config.yaml
n_layer: 8
d_model: 256
n_head: 4
n_kv_head: 4
head_dim: 64
d_mlp: 1024
vocab_size: 16384
activation: "tanh_gelu"
norm: "layernorm"
norm_place: "pre"
norm_eps: 1e-06
positions: "learned"
qk_norm: false
attn_scale: 0.125
bias: "all"
tie_embeddings: true
parallel_block: false
init: "normal"
init_std_qkv: 0.0312
init_std_o: 0.00782
init_std_up: 0.0312
init_std_down: 0.00782
optimizer: "muon_variant"
lr: 0.00832
beta1: 0.93
weight_decay: 0.044
lr_head: 0.00629
warmup_steps: 200
schedule: "wsd"
decay_fraction: 0.629
decay_shape: "linear"
final_lr_fraction: 0.02
batch_tokens: 32768
seq_len: 1024
doc_mask: true
train_tokens: 187400000
steps: 5719
dataset: "wikipedia_en"
MLP neurons of a small language model. Each row is named by its layer, matrix (up: input weights) and neuron, and shows model dimensions 112-207. Each number is 128 + 24 x the weight over its row's rms, rounded and kept within 0 to 255. Numbers have three digits each.
Before each neuron's rows, "fires on" lists the tokens most often at its 100 highest values on Wikipedia text that the model never trained on.

fires on: "===\n\n", "===\n", "==\n", "==\n\n", " |", "|"
L3.up60:144124146099084130134149141116137105152134121114132112189137216122165155158093113159131101123090159071126151094087118158076112171146129109145128137157115106167133174113152090130097105114105091113123140123106133079160128133113081112162132154116143087138136173156096136161175134148101114084

fires on: " ", "1"
L3.up677:145148136168101148149152092113135133131104160122123143111118068118113200111074144147107135124130138142065168125133122131137117165088123090130149150109140138138105165124134146155161137157132102132125112121167074102144147100156126126116152124100126124119135118173110114123140124115135108106

fires on: " and", ",", " –", " m", " km", "–"
L3.up954:112117143139128120095107142119142123126045154101165117141113142120151130123123122141157147122143128135162128104104149163139138151105088124111144126127167172090127139109157146090130187095123125139136142158133129155154161180153119139125142153146140189121112139108107128125162162116146121136

fires on: " but", " ", " and", "6", "4", " was"
L3.up225:171170118153144161147121098146134210117124117140099113124086106133133099158081117145118185134141144169166124096117121117113132136121130089110128131141143115083133156121145136154147138170143109109162142091115146105174147137172123073139142090129129111141113133106137086104147112133141103100

fires on: ","
L3.up722:116075132141141177146176159127144120158111118063124186135121116114161080116118094129161113150155108136157092114138088157128152136141140090125110099076118158124099126098119123113118125146142114102085164101160109108135135155145115103100135120151166137141143086130111122146114115063143096126

fires on: " and", " ", ",", " B"
L3.up169:149087090152127148131112170120106114154137144150114104145130115129182124127105099118127146142166112098132137152172150150119114130124103130164115114118121091108140152126100119167139121147127130157124147151088101161090155111141117115167146084140145164160122154120083165149122106138134157123

fires on: " and", " of", ".", " or", " Time"
L3.up209:164111117131113100168097102110097102140163118154091159123142151128165107118119126148081072131098122135165138128110144129126112134103116134146105121134120142135139145091108113137120131136084080152124152110120129124133148121168147141141115171112113145098122113119111179133162113125141117126

fires on: " is", " very", "Note", ":", " years", " often"
L3.up828:086098137093121127166088064103135085171153126155118151137145144113135138156116083135097127116125090094128110124131099088137122084133117156089163154146099172114138108150144165150130122151110156121146140154122102151152145115064142119103138169133172123143125137116121096111123162136141146133

fires on: "."
L3.up519:132097114112129139133117136124121144161160135103104127119101123141151094129104117131142137117121157142095124056133116113132127112135108119114115144093117128140165127140147131160153167150096093176145138126132112135179104165099120148148138172133113073117109121131140155126135137133149152124

fires on: " that", " the", ":", " lot", "s", "z"
L3.up763:102165111151139160084110116114089146076168133115110109093144130134085095129141093130107130127135130134152149142044133115085141131137150164093134164139163156101115083147120145160126159178135112115171152179113118109084135125131133148097107161156137115111143080150071139091140170178156138113

fires on: " to", " by", " from", " a", " "
L3.up717:150140120105180130135185132126130136119146124153161111157127129135112149113148094133093136126153118083106127097127086140075110171115093149140101135113114091091122102098169119146129141125107134112084161129135130105092118141084103148131160111152113149118133126103081126140120104137129128123

fires on: "4", "8", "5", "1", "7", "2"
L3.up958:115152101056133107121129126121091154137114143151114161140178091118162141098118106221118118084110109130101143134142123134126134156150160079140107093135129106113121135118153129115173110128114102114153119150131100106139121145089153093104135115151119130101125158161140147144126132112102121137

fires on: ",", " the", " to"
L3.up685:121143149111101101119159154156131153141132153130050141112113169101132126111082106155120095133134124127147129140128116129086148144129132104133085095139091117145169155097094089159137164096140162124099163140161150141103116089145117117120146134137148117111115128153131140140088104105156158120

fires on: " and", " /", "/", " |", " place", ":"
L3.up993:096127126084142070120107130076149147150123134132147126118124153151111156148156144125096154119146115104106129085124147087160098154127121159140112119163176150114125152113125108110124119130145136101117154135144089141113132128090125108111131149094149128112122164115069100167146133139151111109

fires on: ".", ","
L3.up934:141140171152114116110139147146100143132164160162109171129127106125105117088077141109164150150143153131113109139149082150108145094123158071134121116124077144130130137159099110132124150146135137097129128141156136178106095147144145132122141115133098150142115090149126145128086131137167173135

fires on: " such", " I", " ", " of", " (", " and"
L3.up849:133119117133135142102173113125148139156132134149113122150101133159142128175103143137160186141152128106101112103103125117145126110135172137157135120122093096112129167130112119148136139131121121114145120141170088124143159093160138121120122092141122100174162159117141120161133120155162093086

fires on: " K", " and", ",", " H", " R", "K"
L3.up710:150184146139122130134140153105165186126120078115126117136125152171132141108156122147108130174111135116128132128094146146106146124121170100100140103124078089089122118137129096147137121124140145132106146129136139195111089095145088102148113131124141084145163115073114118120097109134131125108

fires on: " |", " "
L3.up584:151084154156092120161080115107100138114106110126116126124119156118152143149144101092100149127110098139134145113111112107156097133137060130139131156090161119152100138156100153136129143169141183110151116108098125129117132172159101140131179148113142128161088117119085124123108146123137111133

fires on: "p", " |", ".", "D", "z", "T"
L3.up767:144055128096124130141137151125135124117118134104136081146122132143138135164114116126105103135113150147150126120112153157147082135137052149157091136141126155106094095119139163110130152160149114113140109154089161113108150132104164141152127154130171159145127098123078157136104116127131131173

fires on: "\"", " up", "\","
L3.up986:132117096110123125134166119101121167184138146180107134118112108140092135127114083110103113132149136144118120124120085186106132139126123162129123142115143124166131131128144101139144121135085089150119115102151106150121143138195088154138147120146127129144139085145147160073103152127097114135

fires on: ",", " which"
L3.up279:127118126159163150135128137106135130126125139151135130098111084128151122126105139156110103136163154148114140114118112141122170146150119098154084107136148154105140144115113136167151154096126139111107133159146143130152116146168129087084142069108139073116134125164125136105106130127139123109

fires on: " |", " ", ".", "%", " (#", "2"
L3.up753:119128151128110136113116130134142123101130108131135098154120158157121136133167110158084136109197154088101115129122148157113118133135100133135156125124141112115137094161155097106106160102118150126128132152150135083157177145114133115136116145152176108114109118103061149155158166118216121139

fires on: " and", " of", ","
L3.up355:088126131131100121105128169133152167082074099126118125129123157167116131118134161160158137143121187092131108103113128124142102105148116134133085128151086063142137144115114167110106136130145137124124152129132135154097098141146118129134171182133139151103140133107111096129086124114144146111

fires on: " |", " and", "-"
L3.up234:126122137111106150140131130179125149130083147148102142120134138119112141091152128138136148149156096099098147151135117124097133085148097147101119120143089135161151135139137082128113117173118090137147133134157118159132117128082090104159118156164128178154106161124110139158112073152095097134

fires on: "-", "\n\n", "4", ":"
L3.up365:164149084127144123132133103120090135117117176121085098163126097142093130152145134100077139147109113123073142086137090129137125109172127108132136126133137174159121125153138136141094123139115147136159120125123093137124152097080129143111118109136144149110093169159100127132150144127160127121

fires on: ".", "4", ")"
L3.up223:126161120125137102131102093168146154152064130140161144164129091153089157118143158085163126094097161142151155139114106148128110139139120099089128110141127112116144117089139174144156128194108133129170136125159146097156129138137133124159164153148128134148184104133146148120148120125142120142

fires on: " for", ":", " of", "-"
L3.up425:130132142126099144118125114163069129072122150140150114147148161127109096118091120134088111155129119137155114081139141114133147128146105143162146141159127121145128162122140106179133153134130144122123154097161138146112168171085125132130141135136150151113119118137076158140118143145160129095

fires on: " of", " to", " from", " |"
L3.up407:132147157108128119086125184122127141092165137169176216131132127167126099131085092119121121139156124133138108106123147126147124155107141133153141125125103134132154164112143136139109114105161086155144105149171124122142081155100104134111133094114111095161141068169117127103112133094098099122

fires on: "-", " and", "|", " of", " or", "un"
L3.up46:116130131132133134100122154131109103089130151168165109151149125170115098121145148189124130110130116130152143152098165153113141152143095108173095095163103094120118194120196103150107112135117118144173120091154156165188115142096116135141093143146120150111088156078121101143161137106135117113

fires on: "'", "\"", "sk", "agh", " out", " mi"
L3.up337:109091122179142113119102171112144104117103129147127102106109093088130112167080133100128111110151153120116137136145115136139134130137119141084108158123140160125122102149145141131090142099131175099118131089095070147139078146134135159142130093115133160106078134105106109109139134107101123074

fires on: " and", ",", " provided", " contained", ";"
L3.up1003:129163149166113140116132164129116156122133144123112138150124063148066139119134088112130150115125114107115163133163169110134138148132144110103100094095125111034146173121141162099144126161134132128104099130105087124097131123123085108173131124104170135122160087120125155115141146172148127110

fires on: ".", "'"
L3.up564:132132146117144133125068148137123175154114085152134109104115139134140122136149108112153140130152127135133120167136133128106155099152144114136142150117106121137134131116106129077128127136106132144169140120161128158090109128159123172131145121137119132129133118130120152084143147133098161164

fires on: " and", ".", ",", " as", " de", " qu"
L3.up323:165085113154140156132135096092094137146154144146108090167086172146076122127160125125093150108134106138120150105154124144133142133109107080158162183123124113141130127139167087101128131105101118123128137108152096142127144123126078102148116114124119174136151120111107135147119100134135178114

fires on: " of", ".", "et"
L3.up332:135149137170108149117141099089135115136153116127102113138125152163080097093119132120117122131178164127139077129112132174156116074100139133140192152119118088145095111157131128168102114130124152146135126145163124125088124150083112156128147138126072138144129131131094113144136141101099149154

fires on: " that", ":", " inter", " |", "ically"
L3.up201:110126124153185092069109114134141122122107164103116141129158124099080147115122075123123161132134163101140151128123074151132123134108122162177178134119144119079109100166155131170149178128145160123092114148133102140129132132125185138139105180158179116114108129127137078122135105142129123132

fires on: " to", " of", " not", " by"
L3.up450:078107122134131092115130094136147149110118105111107186142112141131110120174144098152116115127126150094112079131100150119106160124130184140097122139127169156101119135146137159154153163114116093103158129144143134088156152125081139136117092121131076148084132169128146114102124140118119107127

fires on: " in", ",", " of", "ye", "y", " South"
L3.up299:130144097138130147166166153181147096137043144156106115133116149138120121143115068169151140112117143124166127111092128130168138119094134109123090137075143088151109115160117125113148105102116100152164151101061150123149158157074124123069113125166132146137154111102156115108135151095113142152

fires on: " (", "s", "/s", "f", "-f", " "
L3.up67:130136113184123134147162124148145128110103130167133131132114097108106172102130141129157122102137136099144122075104121148126116122095143141152134133141160145132118149093134127135115114128157147122143124100118140154109141130143105104169150113094103096137152103084138107153143160097108086132

fires on: " the", " |\n", ",", " ("
L3.up309:148107101109167153137151151077110101105078160105129136140158139142130091107106130130133156125166184105149117165117134118094128147122120127132106150138134131115120164127117123180120118132158072141120144144104143110090162154099148108158132121138130121165120121100171127147144090147117123089

fires on: ",", " to", " for"
L3.up224:155110137130137117110169144124128148150128126119122187130101103103126144098090101101159133157177154101125118124150092107119136120141143156111133132126103091142132086131145136097100140160129144122136129101091122094124140127180138163134138157101166153119128104127141119101106145085168086104

fires on: " and", ",", "/", " red", " with"
L3.up549:111149114118098100138129170102125125143143094148155120146133108122113130164109194146123164162135150157148110082137139176112063130121093117110116134132139144076141151127133124096111149125127137116139130092132146152101116162156139150115150147164173142124155132088113135085103117142119146147

fires on: " C", " E", " W"
L3.up522:141180092086144155124147143184122159103173151087126131158103140102155086138146144125120113118153098107136125140111128104072126123109111136133090129164161136137072122093154158134122096112159134076137102133154120109150112130148109121174140147163091130122146166114167100146098127151124112119

fires on: " of", " to", " |", " with", " group", " di"
L3.up909:170124120107133079135168137144109146161142135108119167123105118142156077115091142147137100107166150120170106121152172186118156102127176125109131132137122090123182135108118192119125101096137089129091153158143109116107148141159124175152108112107111126122122144130134112091100128132098124160

fires on: ",", " she", " he", " again", " already"
L3.up624:147144148140168090093119096123099116130140146115131061130140091138089088161123087136123113124134109123099106100105127152133132134135148148150109136125128125132095115107116104115127134104133124153124166096108117158113168141083068085156142114112124196141137203113124097111126143167129138118

fires on: " to", " by", " expl", ":", "T", "C"
L3.up374:141164128119143120133115142113110091145116130132144091134135112114108126085134082145103105087120091129144114135147143156143108151163102146128180136086152143070143126089115112128182116130122105105083067120114140123134119122129154139135105135118181124129118096102088127103137162131119090128

fires on: " for", ":", " is", " as", " to", " it"
L3.up674:148150100111123123095118145097138113132106144113156193128153104140149135131135113113137175140150121125121083086126130103146126138136189130125148129173094138078123080098139150095153153134156186145136086123122133102101126123162128132088116117111087146117162092114155144109107133148136127136

fires on: ","
L3.up693:100116144192150127103112158115138126099133154116135092110119176139070108151156130111133120139145149148109140122072184144147129135116095127099143139113157107149146113155142182140139144118167123154160163100082150117119141112102094137145144129115156127124116156127135108115178140095110115115

fires on: ".", ",", " did"
L3.up646:156123146117105090125123114126147135126104172123138175125131075113152164138092113136150109109148146169127162128109075123109088109113111123164094120166074123147085136085126119117102157136105111128161085143141139145103092117105110079178156103139091145151152172155159152069108116125126096131

fires on: "–", " and", " ", "'s", " |", " |\n"
L3.up473:137115199128112145123119172137096110169118183107139115140145103124131145164100123120094131120155105078118127101118171095174143132128140143101116136171119132141090079141116157130118156108158144111109129138112126131122152142162129176150132133111186129134151105127102124161129096103115104127

fires on: " for", " of", ":", " score"
L3.up240:142155154179083093127133120175161139158147104133106164130122106160127169146129098139081129151126140113118117125081122133122094111134118131084156103124080100122146162092144110152144109101137164124143115122147130153134148144142149183105082156114126124166133108180116118125170137128114137129

fires on: ",", "–", "2", " ", " |", "1"
L3.up902:118144106126108104143156160179145137129118121118140136110124183177116118149107175138143165138134084124109094088140180168106149144103153121112163166134174137119109145088135148110124133106110105150122114139130122126133160137143113134162139151134103122131162137137151133089141146119131152153

fires on: " to", " from", " of", "in", "il", " |"
L3.up64:104097082131123119110130173095127168126111115127126107152109150090140094115117129114147136118114129108149155070131155139107117131152145149138088153129151119144129117144131156122116135147146116130102146095089081119139155131125108155136092116120105162175100150108113129124143132139115139124

fires on: " the", "."
L3.up39:155128128124140141091150137133131153099128145143166096102126160165113159134185116066129171114137175100090128139118155136133101158115081069071087118144107111124138114118060111132128131147175142173098117132141131105107128138117116122107164103145146130166127130135158141080113168110098129098

fires on: ".", " |"
L3.up514:133123096132151136167111158119115133123146151131138152165117123144138112162134126108136093114137122131128102103137120136143147122139123075153180147142132102131154092111128142079161149111081129133133115141156124127140109132151097137116107119134165169148082098091146163168104150138124187105

fires on: " B", ",", "9", "'s", " (", "-"
L3.up529:185122120151151154119167122079101141101139107099170113164126131143094126217155099121151124127142121129130118155148141137127123110115130120122098152140154120141151107137132115185127112147125143126123127092131094170077101137099135126155104119147122139177128199105138107137091114107121122130

fires on: ".", ":", " (#", ",", "–", " Total"
L3.up836:096191166127154129157140125118099115141131117141139167083148151153137111159103102143118162107185134116172132126123140151146117101131125162080186170161171095123118099095120108120157119123108118128129144167122127114107116138150162120146105178145111117105139116183087142077147166136134145154

fires on: " |", " on", "|", "On"
L3.up778:108125162132121137148125108162120113161142146134095101149182164112112134126135136111123126124122127100128151111104085145135115154130097161128132140142127154141127146127121120160134126186138086125157143139138133109133162122152123123116128164157097117191127146132064135080135150152117122067

fires on: ",", ".,"
L3.up377:178093130143133151088160115160149097125145142090087145140129148119086103116113172147142148172163127129112112138142110128083089144128143121112154155117132122156144128111128114121073167094156105137134137101157154186107132156095083102177131156113135142184200119100134137107121138163149138171

fires on: ",", "0", " ", "2", "6"
L3.up695:152093153170138124104110132139132133164137136115089121060136139157127107114145136123105120129133150146152115107137109123155097084108133150117098067094125131115159137124110146115157115149092190171163152112133140105135142115143166053090153111101152120116166160148134132137159125112137140135

fires on: "-"
L3.up509:142155157108134145177137170102137172140086124118135123137165139153130101131133101074105182092143116092119154110078126095126094126138153134100117157170159127093163124116098158143135134097119073107146117096146109110129141148132139148103141090157099096116124155113111155154139145145138142151

fires on: ",", "0", "6"
L3.up900:154204120112141107137147188122088148157101137116149148099079130147138125145135156153170093157132118138159157059146114133134119121151133134158045095172097148117161137089132117105135152154100114109150130119132131164129127112126135084090183147114149107103139156134147138119130113142147118141

fires on: ","
L3.up56:113167155190123179126140152133110149133118121113171120137158161118143092148110121127154132142144090102128093151111103152128122124088100119123140093141187137136108118106086141139107146147162144148097115070078151125113138126116109144120149204106140148164124151152136106111169150130200129141

fires on: ".", " L"
L3.up399:095149143118109161126149156088121147137144099164161091091125160160128132118143125131139100118152137126144118145164135108128125125109152122150162140133097125130137157174125120092121174149123125132143143133154126196102147129136123122118098149117134132161091161125100108125138136123137215170

fires on: " of", "ing", "ions"
L3.up534:129162144184147090137120129143157140122146151121105157137097103114147091155055174138126119120159106123129096121142144120079102094091125119134132104105107068133144100115124124160135147133147162107153142121137159109151135129082116141107157135138138127168140170123114132090155166082082095150

fires on: ",", " that", ".", " When", " which", " who"
L3.up546:115149195116118111107119181168115127177128140139083113128127137125151100145074133143128145140117119116130129151141081114126104122173127114129110091107114129148139138102109106136085149126156139137140109140174124143154140123146175109107119162136176100149117099153107141135097153127146153138

fires on: "1", "9", " H", "6", "–"
L3.up477:152124118127159111131151103115148128137128161133142157115132131135139172177138115139134145129165097118108120118161151086100113154118108117096103174130131103147093157123104143147151163111120122119114170148126082141110150118126123117153122140093102124140148123149115153137112160120137144138

fires on: " be", " to", " ", " and"
L3.up567:083116119135158094141100121134108119144150142160122123107095139152126148176109163135134123109077108097174131136126107140138165110117108156153118121133139137098118162127126109140179092193129130160125155126123111089137169112077118082165132106129151163118143129121141099205148147148092169137

fires on: "2", " more", " Total"
L3.up850:110156119105108117130164139124088124138126123152144127113091108125118131098115154153090131129125062128142134109082116086129138161148119140132129148159128112127132107109149128140114155117096085151125161151083108130128094130124130107135125123108105156152138101152175076120124133157125109139

fires on: ".", "-", " ", "–"
L3.up762:137125132113087125190121114135119144084125146154144098140125167186150116167131119144181150098123106130112120142153111133145082162091126148130099139123129109086126105104123143117145125109098153125157121139134119120151102130139119122119111166108089127117124136113102208119162127133147115126

fires on: ".", ":", " for", " du"
L3.up115:156154168161115128133124114124138111112132078175102127123121118132103116128138080090130126147123137147117113119168124136153144131148124122125142132113119129089122171137160076122113166133161149153151141122141158189126157182071129183117174124160137125146115121099125141103113147086129133100

fires on: " and", " to", " while", " than", "-", " for"
L3.up153:093117109121113101149144143124154114139119133173140138114094107120137127181124149173155106137114139082124102159101137068117150083088129139108164124165139126105079122165117083122129113137114136132119137117167131078162169129126073105075128078157156113111112144121125138154118123143160083137

fires on: " in", "s", ":", ",", "7"
L3.up692:133139136120174160154145122099097124109157138128180139139134127134117150127127125130117118100143152141140113097070126132106132097105123119107109118120157102099124123173122110111131055139144179104121130153111145176140115132131136156162117143126126112117160133169159138096135135094119055131

fires on: "\"", " season", "'", " football"
L3.up412:121162132128104112133071101110132082199114127119077131115087149144115112138101118102143126094136121134125136129162134135146117101145147138095137122128152139173128117127167119137131149121074106112113112141173145108103130130148087119137115130129125161124116132114153153150175110146145100148

fires on: " a", " of", " American", " began", " by", " Preceded"
L3.up348:125174135149161125138155169179114108054126133140147108143135143134118090134161112128166150122118127081144146108083107152168128120150107130154130107150155129119150122148155140127127138109101157134129131147094126089119148140108122136130109104130076087112118179090152092125130140123158107133

fires on: ".", "'s", "a", " that", "V"
L3.up140:145045108150145099104115111125105141086122103105123125145108120125123114140136127122124112134156154093130147127067117138140120153115111133104135132079139097125137108126129132094174148112075147125133105097116160209136111147172155132136067120126125083116071121141101149178201125127133139081

fires on: ",", " between", " for", "|---|\n", " include", " such"
L3.up331:125165144170109130093140128131128136182143094103097155126103114118156125194110141052133134129107165115141136105090112159169159090142162114132151112164074104117155116153112119156153128159114127123165145102127149106153124138096163131130131106125173111129145086153128133111147126109147100137

fires on: ",", "2", "1", " |", " May"
L3.up750:133101150140137118134140083106076094133173170109150149119101110125156112141101147073150100176115117131121069162144112115126148097143153115147103147160147163086155118175142138111125130177123153135130098156140108134169143086140157140117159102160118118121126123114091107113152180151186102168

fires on: ":", "."
L3.up296:138162118099140161109143099117129169111128148125127143131118180155153095159098084110102145110092130142089134096142102125110140093124127143123153155125132159095112132112126188128140131158151134119139148109121105198135146120110139130130103133137134102142098115107124167082162137115108129104

fires on: " of", "-", "+", " (", " –", "–"
L3.up707:127125116118144133113113144098128111124128089144133124148116164133144130169142111140142155165181131144141129164123127125129094106085139088113152116102105131073146087157094109116112104141100131104138137151118115098148133108127133151088132162157113145124128129127127163115158162128117158125

fires on: " ", " and", " of", " its", " the"
L3.up247:089152141091103120148108099164103133102083151177125140135134140139163160136109118134127136117102130118137131103144043127125162105142136090128105127124094145084119163106124128127134143154135177133122109170087084062159111130155120113115155117139177094161124132133111124105148109100110127117

fires on: "-"
L3.up147:114129126083121135159088154114162146124088125144140167111162109161118124107120112180149171140148092084118176125116171113138105117123147114133109131133155091123125128138105135106127110151116128118149194109174138107121141154112119129101130124144087106126141147089107143157149140125166112145

fires on: " to", " ", " |", ".", "\""
L3.up442:155073127186141114113129102134107123113105157147143106131149144101173122116132142114113086122127123127136135130134092190118136132120102114144154151086172138163117179178105118131136095148142142139119094094137163145174128127138088149140152105134138123124084137137097141115107135118083101172

fires on: " out", " built", " up", " place", " set", " based"
L3.up448:125122138140100155160164139141169080115116138149112174131091125144160126100127108120133123147158171152109127114095100192119145127112144137158107162089148113130106180109118122138153139123101107155100094085179111127129113125168121179104110107171102144142125161105053127128116164082115140122

fires on: "\"", " time"
L3.up468:162114159146163102118111157105089112147079088133117150120137163172092099173143138108145165100141096119157137140103113133110119128122142173076154119123106135101154119113179143083094171149143125135101109120173134172139134093173086144095110113154148151094129121136151140102097138157117122104

fires on: ",", " is", "5", "9", "8"
L3.up616:110164174106125111102123150097137143115127082126156110115107136140102146178135102122146113127111097133097117143134126147141171150160157096086132144146114132078159067106106092129129148141144159124134125096129144166152141113122134120138106156132117146149135145117166100108098141127159121139

fires on: " C", " J", " single", "St", " full"
L3.up719:188135108062072152131116156146127151109154076100151132092115112128168080095136106082122144121145141133164167136125148146111156108133174115164104139129125096089118158118140146095122136104118182151132140159141121134121099144098126128162103092124135128114135138133142119124135147149124105128

fires on: ",", " |", ":", " such", " from", ";"
L3.up305:152146131111122125119121107119148170174091127134107103119159113125119087128124130112114159119157165116165122092089168139146087111104156185082144125128161127112147140089136133121144098091113075164162113161186081141128125110110108116156114143120142123134140155110144159119133132136126135140

fires on: " of", "gl"
L3.up754:117184153173123139134143074123162103113100111145097157150149148119143125149092128151151113114109137122094113143147140064084137148115114117111120168133132105170145140129162126164092123097148125126150152125097148087125134155085128115120120124133089139171105134127132149086130128107135139130

fires on: " and", " or", "-", "it", ","
L3.up398:147143120092129083139102171147130152092146102127140133106094108158135105121131142141116132120147142089136124146088123134110104145140119115071135151124076082130149131119148132129134111170110100090142145117119166117130157112100114103162123135075141118130118104121127151182154089116110128089

fires on: " of", "'", " and", "'s", " the", " or"
L3.up1000:129108109125148172151164106110141115146110091131127101141086156137122145100146127077111149114142182119160085127136136174080099077107086139130146123135092147138120110125136131124109149116111120131141105100114136122150165130132137169151118159116126139067143122150138153144144077159133137143

fires on: ",", "),"
L3.up26:109148144123131137100114129162163120133132134114147090134145112113118115160149121090144135156157155153081160121134134169117110148103129120153107162115153133149128136109119120099142157115129123179111109097120135128107126137081092072137128118148117117087157160120159120075117099123131167114

fires on: " was", " of", " –", " by"
L3.up267:130167101119096105134129124085133111153132146165126128141069099135194126139120109158134098123125132112146116136128121143143082135164120081120132140145102088107176155170147099112118125150145150142126139138038134149148117132113138119134130115120096133141126101121128122098107158103112117137

fires on: ":", ";", " (", " ", "'s"
L3.up350:136115161116104151128148132177121140159136156116132161129146079091158132159129119141097150115135124078154160122121157116150131144151137126085148071132114113085140116148129151135129142165130134153158145102103108106111136122124101136116141103152107145113130131133142109148090117154090096140

fires on: ",", " are", "2", " is", "5"
L3.up597:084097138130125133130139145144110130100158177097139129142112164117159166152133149122118103134138140171096102156102138120108081102135146127116113119126177145081132125176134097122130176155149126099127122150181133117118155131138114111118134131118140130114136105104116152091166172178132139130

fires on: " |", ")", " ", " |\n", ",", "2"
L3.up183:124163116126146136153131156169109132100159149151135158174138121175086122134124126148136148141126123147128147134122122179124116086093126095117124175131150137146146145122138160085133137137106111132124093112120136128169132143133111144085134085059120158117154142087133132107092135164091144083

fires on: " of", " with", " where", " at", "the"
L3.up566:117151135138122125124109084074113137130145137117132112100125148074134118097140138132122154133128190108133120103144110097132179141129123119140110116125149131126160141129125135156147114107133140106126136122096113094153155160095187102132136160097106130153150141098118117100141155109132080140

fires on: " to", " Ch", "str", "3", " by", "ig"
L3.up8:130156133105090139099156114179139157162112121097105092136141134082117142117166125090133128135156160158114115136125111179105141080129091100115139139112145131114146123102112120106152123140122115116143127112120131119179158077146120098130109150139125095116133129058114207090127148145128143131